Weights of a small transformer language model.
Size: vocabulary 3928, 4.04M parameters.
Architecture: LayerNorm before each block, rotary positions, no biases in attention or MLP, untied embeddings, attention and MLP in parallel.
MLP neurons of a small language model. Each row is named by its layer, matrix (up: input weights) and neuron, and shows model dimensions 16-111. Each number is 50 + 10 x the weight over its row's rms, rounded and kept within 0 to 99.
Before each neuron's rows, "fires after" lists the tokens most often just before its 100 highest values on Wikipedia text that the model never trained on.

fires after: " was", " is", " were", " been", " be"
L3.up477:45 53 40 41 50 59 38 38 50 42 46 24 31 41 44 38 35 37 61 55 56 61 50 40 58 58 47 61 45 57 74 59 47 47 64 40 64 55 47 42 60 31 54 43 49 58 44 40 46 48 47 53 40 36 44 45 44 50 52 50 49 60 75 53 52 59 42 54 30 58 56 56 49 35 61 42 59 51 54 55 27 34 32 51 60 53 62 50 62 43 61 55 49 57 55 43

fires after: " the", " h", " H", " a"
L3.up367:37 61 37 51 64 32 49 54 50 57 64 62 58 68 49 39 51 55 57 48 51 49 38 54 49 74 66 58 53 62 47 44 50 42 46 62 56 37 49 26 45 46 38 42 48 58 59 56 47 61 46 63 55 32 55 47 63 53 56 37 35 46 52 56 48 44 46 34 59 50 60 52 36 55 48 47 68 53 61 73 65 53 64 54 43 55 38 35 45 54 65 38 46 45 14 51

fires after: " the", " s", " in", " n", " w", " ("
L4.up382:36 54 46 55 49 55 62 50 55 37 65 58 38 56 55 56 35 43 54 61 45 65 54 52 59 67 46 49 43 44 38 41 61 37 48 50 56 50 56 52 56 30 44 54 53 51 25 47 59 54 44 50 65 52 57 53 22 51 51 45 49 66 45 57 39 52 32 45 47 47 57 38 60 38 55 44 39 57 35 56 50 35 55 44 38 71 57 60 60 57 41 50 45 50 50 69

fires after: "-", "==", " in", " (", " \"", "E"
L3.up193:31 48 53 37 49 52 45 61 36 47 45 76 61 44 75 65 54 36 40 43 41 60 48 54 65 54 63 58 53 60 71 63 45 40 66 50 64 23 47 49 65 58 54 56 37 64 45 30 56 74 59 48 51 42 52 54 31 62 53 56 56 60 60 47 46 46 42 46 44 52 54 62 51 43 40 41 48 38 45 59 42 65 61 64 53 48 45 52 52 57 57 28 49 67 33 58

fires after: " |", "N", " G", "P"
L4.up566:42 66 47 38 35 48 47 56 44 36 26 55 60 41 51 41 35 53 45 62 40 55 44 69 40 40 54 65 69 55 65 50 59 56 50 50 64 46 46 60 47 61 42 47 45 59 35 38 56 43 59 19 66 60 43 59 52 47 55 66 46 65 39 46 49 36 46 44 62 51 45 71 48 38 59 40 54 38 47 58 64 49 41 58 51 57 36 46 29 58 51 44 51 47 57 58

fires after: "20", " the", "19", " a", ":", " The"
L3.up296:62 48 48 47 48 48 33 43 64 63 46 50 47 48 59 52 37 57 55 46 53 45 35 60 41 52 50 65 43 49 53 60 62 50 35 44 39 45 40 50 53 51 31 44 50 67 60 41 42 29 38 37 37 55 38 44 51 45 40 59 28 65 58 60 63 40 38 52 72 59 48 67 40 50 36 40 59 32 47 60 62 54 53 64 26 62 45 50 53 63 61 52 54 50 22 33

fires after: "==", " in", " of", " the", "\n", " a"
L4.up534:50 45 52 46 61 64 30 51 44 63 53 50 42 56 52 49 46 47 80 55 43 64 51 37 39 78 66 56 39 68 40 46 55 58 50 44 57 46 36 50 55 53 36 49 47 48 39 58 46 51 28 62 55 46 54 34 49 55 58 45 43 72 60 46 30 45 37 52 45 51 56 51 46 41 47 49 44 47 56 68 44 55 50 55 47 50 49 59 77 58 39 49 52 57 40 44

fires after: " ", " |", "0", "E", " the", "1"
L4.up129:40 48 52 49 52 51 35 46 52 42 38 51 53 63 52 55 31 43 63 48 54 52 66 52 30 57 67 47 27 50 41 48 56 60 34 67 43 54 56 46 52 39 41 32 54 50 32 50 61 52 51 42 44 63 48 36 53 48 31 59 37 61 47 59 44 45 32 47 55 40 52 53 50 40 49 49 57 47 29 49 70 41 51 69 30 72 58 53 54 62 66 42 48 68 49 65

fires after: "19", "20", " the", " c", " a"
L3.up315:51 59 44 66 44 61 31 58 45 44 46 46 55 46 59 38 49 49 50 55 46 48 48 55 57 64 59 59 50 32 44 44 45 62 51 34 58 52 50 47 52 49 46 41 58 63 46 60 59 47 52 42 54 63 52 48 44 56 45 45 42 68 46 71 62 76 35 56 48 55 57 44 32 58 37 45 46 40 29 45 43 66 53 51 21 62 62 60 55 59 41 46 40 55 41 58

fires after: " the", " The", "The", " |", "|", "-"
L3.up403:56 71 48 52 46 50 39 46 58 44 56 38 39 43 46 55 44 59 66 64 51 80 46 51 53 43 41 67 45 51 50 47 46 45 36 34 61 42 50 42 50 65 26 73 42 55 38 36 56 58 44 40 49 55 51 63 59 48 67 46 58 59 62 42 56 60 37 56 41 47 51 62 41 34 51 40 61 28 31 59 58 57 69 53 35 50 35 47 66 65 56 45 37 52 54 56

fires after: ".\n\n", " as", ",", " became", " also", " and"
L3.up516:43 50 39 60 37 43 49 40 52 37 33 38 45 36 51 36 45 36 60 61 51 68 42 44 55 38 50 65 68 60 67 56 38 76 58 45 63 48 45 60 38 40 54 53 52 50 38 50 42 35 45 47 54 62 55 55 59 51 42 61 34 71 60 37 65 65 58 58 62 68 44 62 45 47 34 42 44 52 52 54 57 35 43 62 52 53 53 44 47 38 51 51 30 47 57 54

fires after: " is", " a", "),", " was", " an"
L3.up118:52 40 48 49 54 46 36 38 32 58 51 54 43 60 43 51 48 49 61 50 48 42 47 45 44 45 41 66 33 56 52 59 43 55 59 39 43 45 51 52 53 32 42 64 63 65 40 56 49 48 57 63 36 51 39 56 47 69 49 50 64 72 59 41 44 62 40 38 47 55 34 46 37 35 36 45 67 24 47 69 50 53 45 49 55 45 76 39 62 45 56 54 49 39 51 50

fires after: "20", "19", " is", " a", " "
L4.up601:40 40 33 57 55 49 46 68 56 52 55 52 53 59 61 52 47 63 72 50 59 54 41 54 54 57 56 67 39 39 46 48 53 41 47 29 47 47 58 49 49 56 49 47 50 50 37 64 40 37 49 33 41 63 58 31 57 56 53 49 40 58 35 60 61 38 37 43 52 45 56 50 51 32 45 50 77 37 36 52 61 41 31 56 47 57 61 50 50 69 55 52 48 40 50 74

fires after: " a", " the", " ", "'s"
L3.up628:36 47 48 65 22 46 37 50 50 67 44 31 58 59 63 40 36 45 45 66 57 47 41 35 51 36 62 56 38 55 50 41 48 68 46 31 65 52 50 33 60 32 40 53 45 49 69 48 36 40 48 80 61 51 41 46 72 41 51 64 41 58 53 61 44 30 44 47 27 45 63 57 43 60 53 38 53 26 36 62 61 33 38 69 44 59 43 40 46 52 59 61 50 46 50 51

fires after: "-", " \"", "ro", "a", " hy", " ("
L3.up131:53 44 63 51 58 41 52 48 39 36 70 46 57 57 49 53 51 34 67 57 35 53 60 41 53 43 51 65 62 47 43 60 31 50 57 61 52 53 54 25 49 44 50 56 50 51 46 51 48 68 53 29 43 47 58 58 42 77 50 51 64 74 57 61 42 62 65 48 65 55 36 50 56 54 32 56 55 31 55 43 52 47 56 47 71 53 58 50 53 49 53 39 51 59 44 61

fires after: " ", " a", " of", " in", " the", " for"
L3.up330:54 42 51 48 42 61 39 43 51 57 48 38 45 58 52 36 40 50 48 63 40 62 43 58 44 68 51 42 51 50 37 46 59 50 69 24 65 30 57 36 33 47 48 66 51 72 54 43 53 62 38 67 45 46 55 33 38 45 51 57 24 45 50 56 59 52 52 37 31 60 45 71 70 51 46 46 45 54 41 41 45 55 62 48 44 60 41 53 66 49 45 50 30 61 49 53

fires after: " |", "-", ",", " M"
L4.up584:64 46 34 57 48 48 46 41 43 48 52 57 49 41 61 53 52 54 60 60 59 46 60 59 65 56 46 71 41 63 53 65 52 65 39 36 26 48 53 46 52 40 55 74 53 66 46 41 50 33 56 53 51 51 53 47 38 53 54 55 55 58 52 43 62 74 45 48 74 40 41 58 53 45 52 49 49 57 59 46 66 50 49 62 54 42 63 58 62 38 28 40 60 42 51 55

fires after: "00", "10", "60", "50", "05", "12"
L3.up419:45 48 37 53 34 28 37 42 38 43 41 41 49 50 54 46 56 49 42 61 61 38 67 59 58 42 35 52 60 60 60 56 43 65 71 54 47 56 51 52 53 45 52 38 64 56 56 63 48 28 54 62 56 48 56 56 40 48 42 70 53 48 51 44 54 41 48 33 56 53 57 50 51 49 62 60 47 42 64 41 54 56 50 52 43 48 44 50 32 37 77 48 44 47 40 55

fires after: " (", " the", " in", ",", " of", " was"
L3.up283:53 49 52 53 59 41 44 60 41 35 59 40 39 39 34 54 35 41 30 63 58 63 43 53 37 64 54 54 43 65 56 58 48 59 62 39 62 55 36 52 44 28 50 52 37 89 40 43 56 49 40 51 41 51 36 54 27 65 72 53 49 57 40 60 55 66 41 51 42 61 53 47 55 45 52 46 53 50 41 70 44 61 51 69 46 60 35 57 67 53 36 37 50 57 50 45

fires after: " was", " is", " as", " been", " be", " became"
L3.up607:51 73 38 37 37 60 37 40 57 46 40 48 56 55 60 45 51 46 73 61 50 61 45 56 75 50 52 61 47 50 53 40 49 60 51 44 54 46 62 51 46 36 41 49 40 54 40 59 34 35 43 57 39 67 58 37 51 67 49 41 52 53 63 51 79 47 55 58 52 53 54 50 30 48 40 53 67 43 39 57 48 28 38 57 55 60 56 31 55 57 49 43 46 57 43 41

fires after: " is", " as", " was", " a", " to"
L4.up133:37 35 51 54 33 51 26 48 51 53 40 55 44 52 42 36 44 39 71 49 55 38 51 57 61 47 45 71 53 68 34 49 53 46 50 40 24 42 57 49 60 24 58 55 56 59 69 45 47 53 36 57 56 50 44 48 56 45 37 30 63 58 40 52 54 72 55 48 59 59 49 51 42 46 46 50 59 58 50 65 38 37 51 56 54 37 61 43 56 56 49 46 56 37 47 44

fires after: "|", " (", "-", " |", "istry", " C"
L3.up188:54 42 42 33 52 50 38 50 43 52 64 57 44 41 44 60 43 51 41 50 52 58 61 54 57 52 49 49 54 44 45 65 42 58 30 57 41 32 53 42 56 60 43 69 69 46 61 45 49 54 48 43 65 40 55 39 44 48 59 41 41 68 57 56 47 44 22 44 64 57 65 52 43 48 49 52 62 49 47 70 54 63 36 40 39 48 50 66 38 56 37 44 51 37 53 69

fires after: " (", " \"", "ing", "\""
L4.up146:50 51 51 51 43 46 38 46 55 69 49 48 57 54 47 25 48 36 47 42 53 57 61 54 68 49 43 71 50 54 54 59 53 50 70 48 36 47 58 35 47 56 46 67 24 51 41 48 45 43 40 40 60 60 54 58 57 55 38 49 52 73 56 52 47 56 42 40 51 40 49 52 51 51 42 37 43 34 48 42 61 34 50 48 48 70 49 48 42 53 52 48 57 49 41 58

fires after: ",", " as", " is", ")", " was"
L4.up558:41 49 37 73 38 45 33 43 52 54 57 77 62 47 63 45 58 46 45 63 38 49 29 55 60 45 51 64 40 49 44 52 50 68 60 44 66 44 43 52 40 42 61 54 74 41 46 51 41 61 46 62 48 59 70 57 45 62 53 62 44 57 50 57 62 63 45 50 65 61 55 53 35 65 43 56 69 47 34 50 63 68 35 50 31 52 50 36 44 69 37 39 53 48 52 47

fires after: ")", " is", ",", "\n\n", "),", " =\n\n"
L4.up375:51 36 43 42 55 42 48 37 40 52 60 42 71 54 49 60 52 24 52 39 64 43 61 46 55 49 45 55 46 65 54 62 42 53 43 58 49 45 57 57 64 47 37 48 52 53 38 46 27 45 35 52 42 52 32 43 47 65 55 55 48 78 52 58 66 54 46 21 60 45 65 54 60 54 52 49 56 57 55 52 42 47 46 61 41 54 69 51 60 62 47 54 42 43 39 71

fires after: "–", " |", "-"
L4.up449:53 65 51 39 57 27 51 55 57 62 47 67 58 51 47 63 63 42 59 46 62 41 51 57 48 42 61 62 58 59 38 32 47 64 41 62 48 32 57 51 57 36 32 52 48 48 26 35 56 42 39 40 53 65 41 58 60 60 50 57 45 37 33 60 61 55 30 59 57 31 53 65 35 55 61 47 60 29 56 47 39 44 40 65 51 58 47 52 61 48 50 41 52 46 29 55

fires after: " is", "),", " was", " as", " G"
L4.up239:50 47 53 52 53 45 53 53 44 44 48 58 49 69 55 44 43 57 64 61 53 49 38 62 59 56 35 64 30 48 38 58 48 47 50 38 62 51 46 54 53 41 48 46 51 46 49 54 54 47 50 24 49 69 40 52 51 57 38 50 44 51 51 68 34 55 28 46 61 63 55 69 28 42 55 56 52 37 61 54 55 61 42 61 40 70 55 52 64 40 52 45 48 36 51 61

fires after: "1", "-", "|", "2", "L", " the"
L3.up197:41 63 39 50 45 40 40 41 58 60 38 46 40 57 52 65 50 46 53 44 55 67 64 53 37 42 40 64 57 46 48 56 50 24 39 58 50 46 52 46 48 44 32 56 36 53 36 41 44 67 35 58 43 45 35 45 45 40 48 30 61 49 51 68 45 45 21 48 50 46 59 55 44 45 40 31 54 48 59 66 35 48 67 51 47 37 50 48 47 59 58 51 48 48 49 88